python train.py --activation="geglu" --positions="rope" --rope_fraction=1.0 --init_std_up=0.0218 --optimizer="adamw" --lr=0.00105 --weight_decay=0.31 --warmup_steps=335 --schedule="wsd" --decay_fraction=0.792 --train_tokens=732500000
MLP neurons of a small language model. Each row is named by its layer, matrix (gate and up: input weights) and neuron, and shows model dimensions 170-340. Each number is 500 + 50 x the weight over its row's rms, rounded and kept within 0 to 999. Numbers have three digits each. A neuron's up and down rows have the sign that makes its largest values positive.
A block is one neuron, or neurons of one layer that tend to fire together. After each block is what it responds to, as a language model described it from the Wikipedia text at the highest values.

L5.gate380:589475435573551446515531576451487519562513469485518533461528476457546567500432510428583433500439471489533444518626456488549503590529509550504536514513512507430509525450541469442492550501448439644513383481403534513517559559481555549456448448498597459507549536487528563435600432486522507484496486511406609527486551438525510473486617545494459517429484564522463476506522463495514505478486439537514497509414466486532543424505493531467445459443539405461545471411532465479451487553501559525367521428590464462463503544563
L5.up380:639434394467536524479489542519440508530542462454496436492450475481548561449537497468514486518476511501522475495538463494503420576511479452532491557487568608487542538532457481458551472514562475530511426564461491512521525573499643450407377448523547484476582448597472507467513501539439426512535576483499520492514509365477480483522662510460462507531504511536466502567483490430486536485555441432593549460535425491531549436593500502489479503424487459497490527463575510428520512529474427573433544373555512409513488430473
L5.gate468:505523484475458549488468554476444454495504567483615460534474505445552558519502598519563547587463453539502507459518459430508437521545485502472568475437550548418514531552483486451450515575493495608486542519436548444550485484495504575498403446557517473506462494514449486512541395524459440524518464537449581428456611475504493408505571488499448490481525454591539518562528408459533473556520409532498529593518541585513560418533461616443511581529514489488461493521550508527529451520538466503375450381561541482455495561510
L5.up468:615514463581543509410576565547523527488485435498432508449493471503540539569526478445560635548467414518466582513555525518518610514460556561541586462480524478502558507557493475473472517584496427462524579480336558462469526483547504572396457443510527518485496537556530548485525454513442464531511454475510551586538588463521417476485491561506405452420568496614533535570523525565542496487540387546563556528467480583556499388530543568383534555473490547494545461525533527582515575467589519532505441497484531469461526490535
L5.gate705:534444426534527574523567530532456518530485473439499499492471543593493473469561472490573498525476497500465392423612485550560478478455526485405514484537538478442476498527540550427581522427538484540473527485491525533522561535507471493440408511550575513522555509515431560496534474450520551495515536488516523534431518498451529528421520565546481462460577536570455524474403481445586486521567460507498557524439409467466603411500483521608408465456531489555510494379573578484569429531455433538457577513525517457544567413579
L5.up705:581491455538534370462556483439469469488481448447475447444472533494437427531468470509479415555552477430537404511592506530420523558566453574535484461527513666419501543453547572547592545547509455519474461566491511544487522550595547475425449531425451534539511509480509511485512460521489446400587535494447490495517412410503456477549608476433463528509440531498530507543514537455435545506531437498497499543506438475495509497477506454390492472428403489398558504482528369447464460447440453509419534480479578443559458481469
L5.gate762:593475442601528473542588526486509552523460443544533484471490547481511500429436464475473547400486488528558525505577440550542505527524569466533635507444493552455491488419511457468557504584567486570550510528582531495541472535477516447512543583535627385513568438516489437518517513520478483494486557475531474565447481395562516484472494516485501515488498507553407481499581484515525488500456415516541469468487430541512513471525488476530542458437502475509480460543517497535469576492509607513385561370670582456482465503571
L5.up762:566484395446588526454525520490496511500566565432505465497477533582520521478488491445464477400413531471464424585581473477481481607526510455476623459470548566436513603580410516483429456559503449490418443450448433537595468474524493462307434493395514365474559475502417550517570476567477446459479554578474517496552433350561508511419542544457441552472549470500557443617572461499505526443503548525553594513530508463468540455499617452493518532451513431506511479507523421464489553531430525466414517459490516515478467518556
L5.gate780:569518521559441543417541571494526516572486506500507432535488483507440493514542458534574385581451507456493614460474493524603576491461581431431554520502403552361478479501473504440505607505546492489454505503484535529434509446512477483451408635506587513391533523560554521553540514528552617566547529513546496556496517553453572452566500532434463595532455496543476416482487512511478417355474456447512535552391451416568434463510530480472546480495508474444422501476478503443455475474569545492436521493447537458502429538500
L5.up780:544519406498511570485482475459494416543534539419489411501515525468566509527557546485530459527541527508488433506522504499474509519463445527552519381588508659483469530494411516608478520487481493573576462541502487520519525521578638464494422559405497490517508509460535488527559479526494428499516495538542626455446552458595463451393567550549463440479482519455455618536496512465460458524442491451511547619491498447481468500560440498501472526431579482485525453465479498380417584606474515502356437459599497455433493476509
L5.gate832:581502481499423503505506551477473543522500469528484510541520515516483633552532545488540551468501493521448529418539480416518589545474487523531503514487511407474465552425571559446450452566537483514554425463555462551558511511425542475562466426486613472502443502496508574558480563470425480429488515449480558509483476462521508418498599579454498547502589522579359486467545561499454534524541497495514482438491444412431401543486519557487500523535433363494508401471395494538506564547537553573540470574494535516523534501504
L5.up832:631465476445362481614519444480484462413545536486579489505543471514479499542468536491591557434523506508474518568530457497522505554488492450533542514376576513470374469500516521442437421550530445553491432546441486480450560618496507488498522541477510467523563468441540473510551486498473480390454519497535544476482472428590505520465498523438498489511585482562520530599513408451452515458461498501501559461521500530497523529503597514394494505432516497507618443489519566523398562528469464542458489481590531527529494525483
L5.gate1095:409474496530486542414503605419488501504509523508504409564478519513490564498556471587455458478473468500495472534545483451517480551488501540513613549491416545562518530435477548443442485453546431493490335535611467487440506488570521465444328392466557415484543547544469484426450469600441425539492515509530569469456550463538518566507576516515462505514481563487469493533401411536537516473458438524570573576481549427469524495453509488523454600501542402556506564588430555593469539554517524513402429532535467524425502551524
L5.up1095:513515544507554487493561485539454452458383583457561482459461501504570454470458515478452463493502480447477443538606468555450518503466422522495533477469499541527396478469495555622492540440540518626406551435530517456493508523491552443497497551458471510592463497513466475508441485463563520476527513563481516548484479480540563464504529432507470519495543516529500531555508561586538466522503434536449565529407486553478519511572414460543515437508559426459493526609522497459514488508541568514504505507561503434577390531468
L5.gate1218:547460492492532478398525523446499533533457545474438498538514503487462546439531446473533404494475529516416539493542510569489587474464582483504628589466476500541452543475491527502512515561557372511576537534518464457482542514469553479357399442448511507463543502502468462408486557461534443439411467586522541514532333466508408522499502497529503467480600524485442570523531543558512417542497518440575520514452466536543511472462461490403527492488592418569496533520567499463590432502579467514467500496515545428563422499526
L5.up1218:587561366544472509477519578448580522507621540434447449441490496503431444546432522459495525465490515456496497467476477461442519500473485564376554473472562560433504534504467436463414545611483515460491565594471566520546488527492626428409441514502525443555587491488538424527517549548441533574499540531488545423519487487581429577465531570501475485473455472556465451505496480475495526428438577509551560548507488531531506430566462513521452480478436594533488519438460466471488515546593514488443466377455475404485597475548
Responds to: Table cell number endings

L9.gate351:581500523525454515498464514428485522504573536512548496502524417467461459456538463527485600501478514507596536485479520483477412538529535546553568517501507503460541539557512492502486505463462456516557463558459493611542477514562560475610456456471517485482463564457443543444512478498523551540448577526516426560477556458547512507585515420475570511537540406437385475488410515496459625498573553518525534463501662527431508478520460526465578497590469501587506526447516495627524533533469477475457500522500529566517538523497
L9.up351:507529513475461533546412472495448435542626487495552480456595445459528527453534523484480418531518511481591414387439549545499457560485383547614526409468494484473578535430490498587516429514502500516475450534512493463483526541463523494437455513516464561545465505488599513491497501459413575475584486573512524554452418431465405402412530497546556483484505478520479507440445581545478550549514452520547593484493449466545476489531479495515548518503473517449466429446466541528515515538552496452425437521568491599554499513458
L9.gate396:549518513558437485477528557403513496579473561514512512588582414463542540368567469520495594468443494526443439493526528478446455448490546469503521566542433556585434496493471517512435425564404518572585382418470474560498510521478545547519481492540535528459538435541542543452505519455596463519538547473424501508517483454530518482434590425449529476506520499521476489511517483496581557454591536563496474528579389565555550549428544539420424459559573456533576599437510493574586468478567502551438456444575531545430504438519
L9.up396:487595532473502517510444606472514459499488416496487480502480450479497515473438534558441460540488465450459485517555500451374505520466494558432540512424584399431573422505521484554548533517460439467476434534498507427521397486635528557451463518390474487427419490404475440496465540546500446565506522484488523541514430502565484549414485477516546501525522408558511489455376551466518535510673539625551516415441510441587481536568375421508488562465471532492502501550490469455449471514563553423507465454499483494501480568429
L9.gate411:520516426464446595525461518501505474518418537565510356574503373532492477521383542441528542468446485518551509541455519362472492505484537578498515468451493582383492481572471442514545446478552513478508499426548521499557488580485486567516451478616396442484627501471532461571490451519572486580474530549428566468511646490537449488470467499429510418527454576478577507503534510482531622439602506488464512488508476574479539427438542574508521540471508500543491525459488583477470499516450518488559558416502490511469525562589
L9.up411:500485459491513561590491497521532519507505605516527524567506445492463498525467609497474502398556472531517442515589443410493519495493476473407485559418433455528481491466516497481570491587499469400501490447571449502508466511449499487484617512453396435511542480469510465526577475557545534487453354590360505443536567547449490442482544444515573540534517497517490485452576456461489541495520519546489470383524437488426478488463457509535575545573382390535493538515490385550502464523504465420501485495548521482602493440552
L9.gate599:506433497479481553474467544470488542519528479554576495526635443518544540467582546509515499462498537540432528543421470518446393573526499488520608524417594468512612445504597527527553494538525473495469551456544457630484467543544546515582540435498541488489484562502505447484471615449559528502464499502465350504459474502496529493533447470420554455636567474441540499548521549490522445493502489564517550394510556467473487456401560564448618546545475501526521479558502512531495551548395436426475408525555526563564449485516
L9.up599:525527436514473569540536473537505521535504522503481370451472495467517574465510525492524558503453435485573530528551507427485509466508523450542537409507428549453467515560506392523462514653450505541529511482595467477581600490548478613508520481487472491497441455534411537456542471465515500464480462430431552559485530484586424514484546530423591515515392450545454461576530499363531448595580485527490481526489437437552457440535522482520520490453475491569483506485393447519509476483515525494539550537519432478416625607464
L9.gate726:477478543508571514540480507491514558435465519622480445525564510521460501547472485540453452504507428590488467523579504495447536541522500554494562481486335487418462512489563473505485473444476494484505475436507463463545461564519464551540514532494562417527491468565490493432480483547613541542495482529518494442499502515551463544429406481398516407578518515507525483441587408474486448484509498546521487481477587594451539524498506573510536430569531566548519488486463552581496504465442594575441525459518466533534575545509
L9.up726:537518458457641529535477605438484615523592572602491473502592541537491465516511450512459516432443537504435403560444500438533450511533476508437483497451494515507511514497449557527490531562546495537433464539497462536472421404505507528487531587569439500498489456500514473572444539505529483431552437541508487453525478371627606537565525440554467419541453500505498514494594473563387546537495470583478542454462611473526423428463527397503535574515568447527542510483588567510528528502538580430427415442562429545506563416491
L9.gate733:511513479537484509545567515516490500476502461587541462591444454497614551484532611465565464451448519396443444474460452454499484532483521512482437445413434441423475507516424518576557476558535513447501491511464344520543425593600554484433453542451453471540464461490530416395584468489512462490492455535586524526451563488508418477460566481548534511548445492522537470436517505494553431478571502601607518507499566467528465532481473548496549481438517481481488429477471465517527425434497503436440501472490420516486527472481
L9.up733:522506468477508481474517565404500544420477528576457497546490424531488510484585504441516475491458498506480573510475430478589515582458495552511568480503462471487576544472546505516554532521384543550443544465541436572457432460482516500557507561554601545595417601493522505446565578508575427530463490473546481524493466444561556598469537430498639529544535519495527597452509468527523565452478534585557563460518529574349657505415571476502528490556449512571535424447562508454553487511442595437513532420522419476470458474454
L9.gate841:568555433531551550526455471517512554419499552614530424550479483487543546541525517588519526409514508511477495529490454428497413550558507503440532540464547433492470531619501462569520499506515505512501488471526505603493511577591516522513532487588424435548480507514507469606527542479498488509495478593431495452415470602509509492501592488409580486556483494484489532478489495460496554465456517518511502451459578557504525479546498524502538532587487464510413480475491432462504452553458569484540483432551452487543463495514
L9.up841:534513420437506625548491520524485444469473570576568384473451439499617518548578516496518530449533477526531515535462477406473500480544572437541561496418508534431446499598450538511528467556450535500495534529450497488496537543522505556546503539625491518476557489517505494570504529481526403518563416535482543445483487456527424520469550497438525442550499515459460483609468542537535534447511530541612524445461483534499447472543470431571483462519446451509474489447463485506425492539453539465507467479528487493515440445419
L9.gate930:501486480474569613557447496525509551459445547610547489502517503511504525490477555514506496509415551548469449538504372507490529483590479480380502552442449513468451439553551507509481455570510513479454463449496451538490569494453459614577504457542500496487506491460401470546412527573591484525489547463446570388479481498508558516487484554522652470663629506451462451610481445516517538505510450540414529497497520493460414564485598553506482580625423503505535489440459504535511524421481472525496424454582465503537577484533
L9.up930:517469494459561472588499497532497527505475586616534425479501545550488527515505447517483453444415551511426502604548418560504539507547511474436500495471524605513404400582494439579477463505472503462500491539445524542423512443459449586556545458479486473467537512505460508539494501567644515508499522470524423449572475460511448518514430490568576490564589458423492502606500545515502504545507585494519541452547547513462480571480524437497494488551446603505530502523442561508520566429528463492435436502495511470496571495552
Responds to: Article subject's name

L5.gate77:495545395483561457429467591515526505473494484477447482501554585565540439467426451501453522559440422556524590520627577435508489437496581471463479477529373479471483502504481523488498465502537548440530535456531611519379434509494434527497480506547456465431404524541477550446454497468518445461579465481470501506495475440465569527473419515473438440495535469570500496474561598496541474480521569418444486449342495463440492385499585465509480448543556575533433499486540489490526507512560498488513536463490509435539454461620
L5.up77:522522410505486547506506522525603442512648545451469485480463486540429480508434556488471431485544561510467499631542454557511438486535402528445500481471617581485403444420400496518483535433537459608491422467449571596586531480492549494432504390505449434489447534445553505430523496485514378516434498513464462434468497408591470406604510542508487505405524451558550533468558425512487570578464482545459546513484509496471533503531534511546506519457536499415573409431438492532603426515512474412507504518578459518626539552457
L5.gate349:511441536489546427507562476581495493406503512590443467568525488528471452441413439456439570527498535438549458521541432536535447474555401463473458503534408527513426517543505578469439460561541464498574525445516452530500470473496444558427510540510458503492402466460491449546450461507487469516419413467515492476524453430498567480407438602441500440498460449481539511551495534548457501540624496453426557531530418467493490472496463472613536514538523420410496488444449525553539424562508485523568477495487557503411499463585
L5.up349:509468476537516474533534500461419476495521501506428401348560527558443527531440530459377444512524468491505562556558532383491568495493467520564526543455528490476438495507481499577470544493487527528400527488459465542526549569615493443539492480434431504511445517487542599552439590478529474460492481466547499529578522499530450535579588506485544497475588561500550481545506430578554494426456590501510482509467449497406512506575481530479463508444483462536549453470552498509519512486452509481515514498514522485576533454508
L5.gate596:450462438469496459440463577443505445586480536495459511550493516496527474552487570488462541490568460521547468477510493467472465510515470468485476509485434510410520565489532479542412456526559466570478469534467546508520446510561488529536502471504551493458468512492562437461628544492391554503493460510491411471447435436562457463512524495452483601465497557429525474461517515470460559523378540472450459488458471512458523475504608479503496495486566498540522567454495474503496534518374385555503459487460515482501521464515
L5.up596:449534482499519525471503573465507442491574580438439529548454493431471494466502510484481497440595389494538538462593425464408448567512504552516546468473506473453418499507560478597517478488554533529487550553496482451578520509562557470464480472605527509533569495528476521448484438558445471495509500537522555556484513401515444461471594456458530571434543498452485451468467533426394570451534569591501531436569507521573537426513509428510457455501517486476520499543506402516549614480510526486465418528513475528487486518493
L5.gate718:533496408506402434545498495469474433452579563481461530527579408550511422479388553523476578468418475400431522529571459483479528502507518477522512523459525514429411555407513493451498454418506433485568409561456491512555545604551540507455560444546541535495516606348525513550521486411545452520430652420470576454522536509452433515566494537408545543517483440584469521461532502560512466564479469486498530527353489473463494510492535535502433578592475555459459456479454555547586460466600509467514437469591555480539486406527
L5.up718:502537471494482467459525558502507506496462545441350438486508523500455543512419491437450537425441533490530491504559429542485575552491543437452555564531415504464358492454386469489446620513502456504462497474498507525496551559559479449443524474385509540444426453452456510546479562455509475554418476524457594452556493483529548493483517613445480549479481504589474587582471535524525525446585534414472497436453490492516465508523467556437448561539449512479472434459421474496611522567525498475450460447569509450509531494567
L5.gate830:545507476511425547468382514458404560442597557505474521444537454424568406539397552566479515540461503529511554580498447478578494483496524420498514454394500496523461473445435467515550538541512450473495431460361538496499453572509486570543505455450516412452561476475452531524538540482470478487451511357517602481488606417556500478500511465465423563409490469571515470445543481498579463465547467479455533485417412571420478533607577482535493579558551510496536557446432496666564629530492485501518502528461509475547538483535
L5.up830:384511459460422504441532585495428472436525551532482514352525510560506451482344517425460514489469492440471491495641424454414463559485517514523562515459507587513432599516491456414532512544508528434442517479565421546511525642495494519554468465467519450525371464499485538540490528528483441470469479497451586414546556402587489524564560619469459469441544503463485487556552574443562543503548440517508559437478598460503478564559566479526517446594428520409550457515578545548540511509532497484512504486504522457447508524491
L5.gate950:467518550496527446444557440464576466477543498479480510464497541494465421480440491465443568509500487483492442492570428478496540455601520424504434445528542461456499508536491498517496522544467496433498549404532505500483460450530466404543521544565407507572468524500545447392493505505529448547356440375465462566596515493524400557516458587485499557345412453496558514536536524587564514471495525504493490464532464504456449522534475466540470534598482512535505409453443473553632425519448484539524505507433379473591537479520
L5.up950:460541504454461478476457519430502473494489543487401503410577472480468442434407517457503497450513437498533404460437535406344520531577409511519457441487573472477362524490397487554497448566545534461503500586550409594479491523588518447537497466513411500507432489473528535531473592489526434488493447550506449519477460398550484575524516538460502535440548463447496442457544580570541580453473503518488487407480569493535444427567596504470523496593565543473572498445569545539574464541528476478602503558505468463537559464561
L5.gate1157:501474481503454496488466529483530496494586596550542461477473421478518526518449527520465510398545515371517436546529514415399416510616377446575519483501470514506434459482488505558507395460547411552477466508491493492567535600613529460564574471517419508484445536439570510452482492478438529485457432451470494492331607410566493500564529472405585555484443564390498481503551542447514527453530579573423529495508472490517610509473563542489467514589546492522465528436453555536538515471459529502595500485572469508524603494524
L5.up1157:519537462468476455576400460533513493572530513467540514553473465505576495561502441542482471517466552423473494446449542504576508444520549510543615447505442600389509519448514540572529502469508498531530562551537504456542473548531608442426468532497486385519529496496459416454527415454545428460444516481443473555505490535512424501441543447477532469544454490455466506459537546373455389540474440537458479493455500506521557512467449404548493499480426548506474558480449478464466479402508650529447453452550511394480506546545
L5.gate1284:474506448550459413507528519359390471513451479503483531473606464519449442507400523506447578501436589467525442494606570453481543454536457512529594470456436458452402444506511554535572534533480450513437577525549567556554552577505464565498544374514516509603542433479535557399545474368499498487507537446409482443476591526516513450483496523461498523411514482462495461506530495510460443587532545503504527542513516605460488458486496477485467528610532457418557439479541576545545488570426557503492426449424507424507473469439
L5.up1284:454531494493534472447527586452531480483543648497482412498564497491523506453518451433393393421572425476496515517532444473453499500531468473534524542565500540491422558470503508521487478548505546543442461511487437505468515438520551446451451558448511576542505490416509490508371424558473489443439482536493552596466423489474415618525550532452552547539514540528483460528522563548399498560547559457491559423409527528526487540509527467534551392494535521507485534488516534497530570453541454535554462517494570477496654470549
Responds to: Names and table cells

L6.gate771:510559480471533563519473574483448427448574509561505564547511498498459551515495488423485584439532517507480571584562565521477501518516498478492486604432522474615530481531541552456548433571608574477544488518515459499421462574471527576542487614403525427473534458461518388559497479465517456450556467643508494493460482439564428506561466517480496570496549538470486382600451487430437474505587520636582607474518542417590620579486501590473479489451563496507440564493416482469423589498543538559492514503469448555522502525566
L6.up771:586435547516442468523442486408464395453475472496514546517595499552507481546407486392447461430385502413469587430552551530476539498509433549504453519516493535536492442504444527516703507484472492526520478550373476481477438465545512554476509428472579576514471494526472484505499490528497512596527437507531488536561475507476570495543543488535476579478528543519518512419528454554448506511488545412454509381537498528596510511502468476595453440571478448471501438471508521493519458561503563520513498492539572478432423528461
Responds to: Stats table separators

L6.gate443:517515430439529506513480523512430551526579564631544478593504499467480430519507550476498566517498448450522546429463567413471455435574559441551504495410535564384541413511533500517474475362508489513563488523608510457495515590524644461469518451546495497471518503589528512461496545461393428520525476517479526455441482435530461553506525446438580500566490476406532519515522527485538542513602523560525524427548476486542553492478525424518521529571538552464535444529508463438574459566468565603444532422529520526461556518523
L6.up443:552479555422450520516416499499496407591527493505529461595430517412526532486514480518521461501584517490541519468530536421525402490566481501589481455496465502466472513465486466519512462482568542538420523492516485333508507381496487518569553580408491462467417400522483439436526469525385459520503450521482552577326546377444411480577588435497583544481448477532415463492502554476460557529544487574486530525568522464494510550469517489515480542504450504493534577496502446515579604485493493564487460550492505524497579455488
Responds to: Name-initial word pieces

L9.gate13:544490581458508631489515496545458472400514569554488486479506473556443483542497506544497457398366604507498410484581533481521458510534444547537545565525447524563472491482466615450456461497537527565509443537521473503476418542535544450492512469516392423489552514575441559521515471454516443608597482470497490540493403545510493564484507480507531559575526490495462504414538516575447565442600540500459485575548520475515539455478546453487500570495493449468423582564466403499552486539545523475570550550486504616462467480502
L9.up13:500474498482471593543537603485400481494552472540475494450552526572464421453465478478579372490462433486566433460593489511432465532487418529508461478465482591605461449548486531488468547556445531471490543431391534443511515518471461520403418455426495551519531464511498496408532448554476485561532568529500513531496483468473353523451442436487527466430619515463554394411557476581402529434520487514578591626561489451479496476506456451499566482464535590537441577537444483412525431532511461519494538473438502577517470590546
L9.gate47:532558520479557552520459579512459522441555453527452462449537492571434564492403546526560519458546462447470469470448571509358514527543358531512464557477501408630503490428479576492590448557518536539446542473398436486448518478551507509585525449574407453496530517474424478535457561467520434546480445545570545528440473361445471421563469472457526540488515571605467476424579503524503448523565584505435483521567556443468467452478525528565540499559564545537496459483557525505420412501469530492502439459538387459563464493493
L9.up47:450496492433467527469489473502592450520447513563555578397532531532494485561508537529475426463485526515469525519439585453507531510568541543483620495529452399587558468501475566385543467496475536472502442503494409554487508524442559491457530534490543507484513448461482477512570498519562427511519541506455519531494481537428465535478534560417505444541536605462417579626547504428420463524484531470551346491607491467522548520483500522501608478468433505481503526514437492504378520543505565498459569477489549487611560567504
L9.gate196:506513553484517509535539481482437450492528483511574560486562495537600450504483511490537541542479527505465462451585547550530455491510493537363532545493506535474530482572519509464513476534520521484516463438565471592450402534553571526523449533483508549458478621590459586521526457536570483555429503589484552540465434471489578539478537474538590459485543458539542501519558489478540484469526417440541428530512522508481457463483548532494471615576504485569486545580466506486502537585499550466510538554531496521545390481568
L9.up196:459523494469515492393496586428472505366511517559429509459523503504457517437536489516451432360523445480469527605531431418444600505521486497486519507525582460563525566506528481512474491481465532430494549579520490523513406462457511472480569421487444569523543486504507530514565572561506504531516523609494536560541424491540391523618432509478544543489525533506452485580503454483491472531535532495525474508559500459456580529563574473456416521546531478546625556517461363522558520603488509529389580408550427564559412520406
L9.gate283:525565549500552479346496540514453579500501498482484531471514471540509507402441547499469449375533504513443480503443523530559559592467457462503528478452423403491502544501480598458467534556604480533445514539552527438468465542493594492641508485520472561490446617541476532541478555452448491475510569512530431491476477451492517463515501466499525454592563512566527453459486556579497425508521485502468501472598599443491510482495561542469521615503501416484498492497482556468600437474465550521516504502510580517534520491507
L9.up283:477503466505492433582520477442479455571507441483443469475609534492499456559392493466543498493473555527538453449542459597448487472494451572503512493514566591509428488420457451450534511565570485459439507500451513421484468442403478486461421515556559480499488549538469470554432513513467459531568521601473551546457476434483493511428520456462539439437515496559456473448550484410519573529578503491453578474454473415454453498581532439525448488465448518523552539561532445516528412562516492478509463469366525477549502478473
L9.gate677:428577570530493512530528479428533456489571448478435509496543488469541528551371490463475413493555522486463432490620540420408509557516511515465519508553481487457492429515494445544498509491362585430568488587581469528529480498574536501536474488533558474507533484487548481467519530633495417572552578564422499444517475499495412453489523503471507538469590541585557571607510542558431509537545523524513516477482546499593525397556477548510495554473551559480536513597378523456530523487611476469495525509429462559480492523463
L9.up677:479498478526529526490508428384496507536461450481498509487483506440370514514539518526455431540498416520435470448526472479462556504608515411468503515450493526522447502559495541565495558409429534460487531483478547506513518488602465563470484400562452494618439528471448532460531456424565499528445521535368567612511464576476431551436487555475536566543512517524557482613543522449477579529556538477462437527494560635542481435610488466502464423467507565392493622449540509465512485543528519519467565459577561602535471575526
L9.gate713:481516458495506533484484437549490512549458458519499467451494517545476531497428520475539542436470566507520557502451523434476427477417523583396474593508562494519449494547516527536551539507372523585480485556511462515501467472422491517620533523448510564434483505512435437509523567492614419550562486509538591475488512562517490471422494519543565479487516476534540523518499471533455561524546547604538562498433565461499504447483439533507503555550521460482543457459448445449606464557534570571536566566564626532477555630550
L9.up713:603462522488533532589477489528478516512457539489491558550538582537442545479471461460568491441522488598529529510501495490478536506476457491522458451510544470434538470494478492477603425390487481497472420411532407562569458516476532501520525500541548423434429504512533418492490484482519497518527361520468513453416595398455524640481534562486532568518460519525522520502499439524426494588397514509529443516453440550613552513457498549478537560479493543525499420504498463528522559366453459506504472509512517479556459550520
L9.gate760:459462578532611472428454528443551502480410513562519516514484419534525496490425412476625545468551460430449422483451421485494502518591445528430540486559443532503397440525513430465568479444586525476517554483484474537549517476540498587480526487506510419443546574487501457512508433416545529664523487535380514519543583460462524608482566526422418533520494503514494507535481578493408491438536481560520597526497558384523499414451474476507487463500522572483505460465500437481501505560443485470539519528405437578437509468562
L9.up760:539457443614534382469586424476505531486491424504474509553519582489478388579408484487503503493445535535513504535544582602487505434424518478528483482545532513471523495482434560522534529469438552462480521576478491443525497416515428589556465409516512503590514512385559447486504527627537561403529531519488432508491456463567545539488477452550550565454440442483559380523524498481546494596509480461521457468406467535465467464535524445529568514517519428471427570445526527475522506505512590570573464497491431481516562461370
L9.gate1013:529555623459471507477489503434547460500558427496444618440434531478409513466501522464466558454506592511456500484454449573380541535483524578536509557542506475527484482484514611455479531490480543524494441543574481535432505580464521471516433519508574502517381557536515557499465421568522498494536428498407510570502398484631478551502446472482527533450498491473424481640567476456432500519451477593503525464536600473395497485539545457615532488489448538517431495456549495536486506601487562523506509561460527557587469469520
L9.up1013:399500602500511505486455512499536413508388459436509525502527481529448487515388552492506518551590462468503474542566490501560426478474441395466530518473508520500374459498462411403549565550520459517510634561424573511496454579487489535525521411519499473469594614504460536506531507532571524437542495427501464491497500526387488377504425499519579495498578472529551434529495540466596572542562560584422516514538596517546599407547521635508562423483498511472501490524489572484517434582503606565532427495480544555442464529527
Responds to: Table cell numbers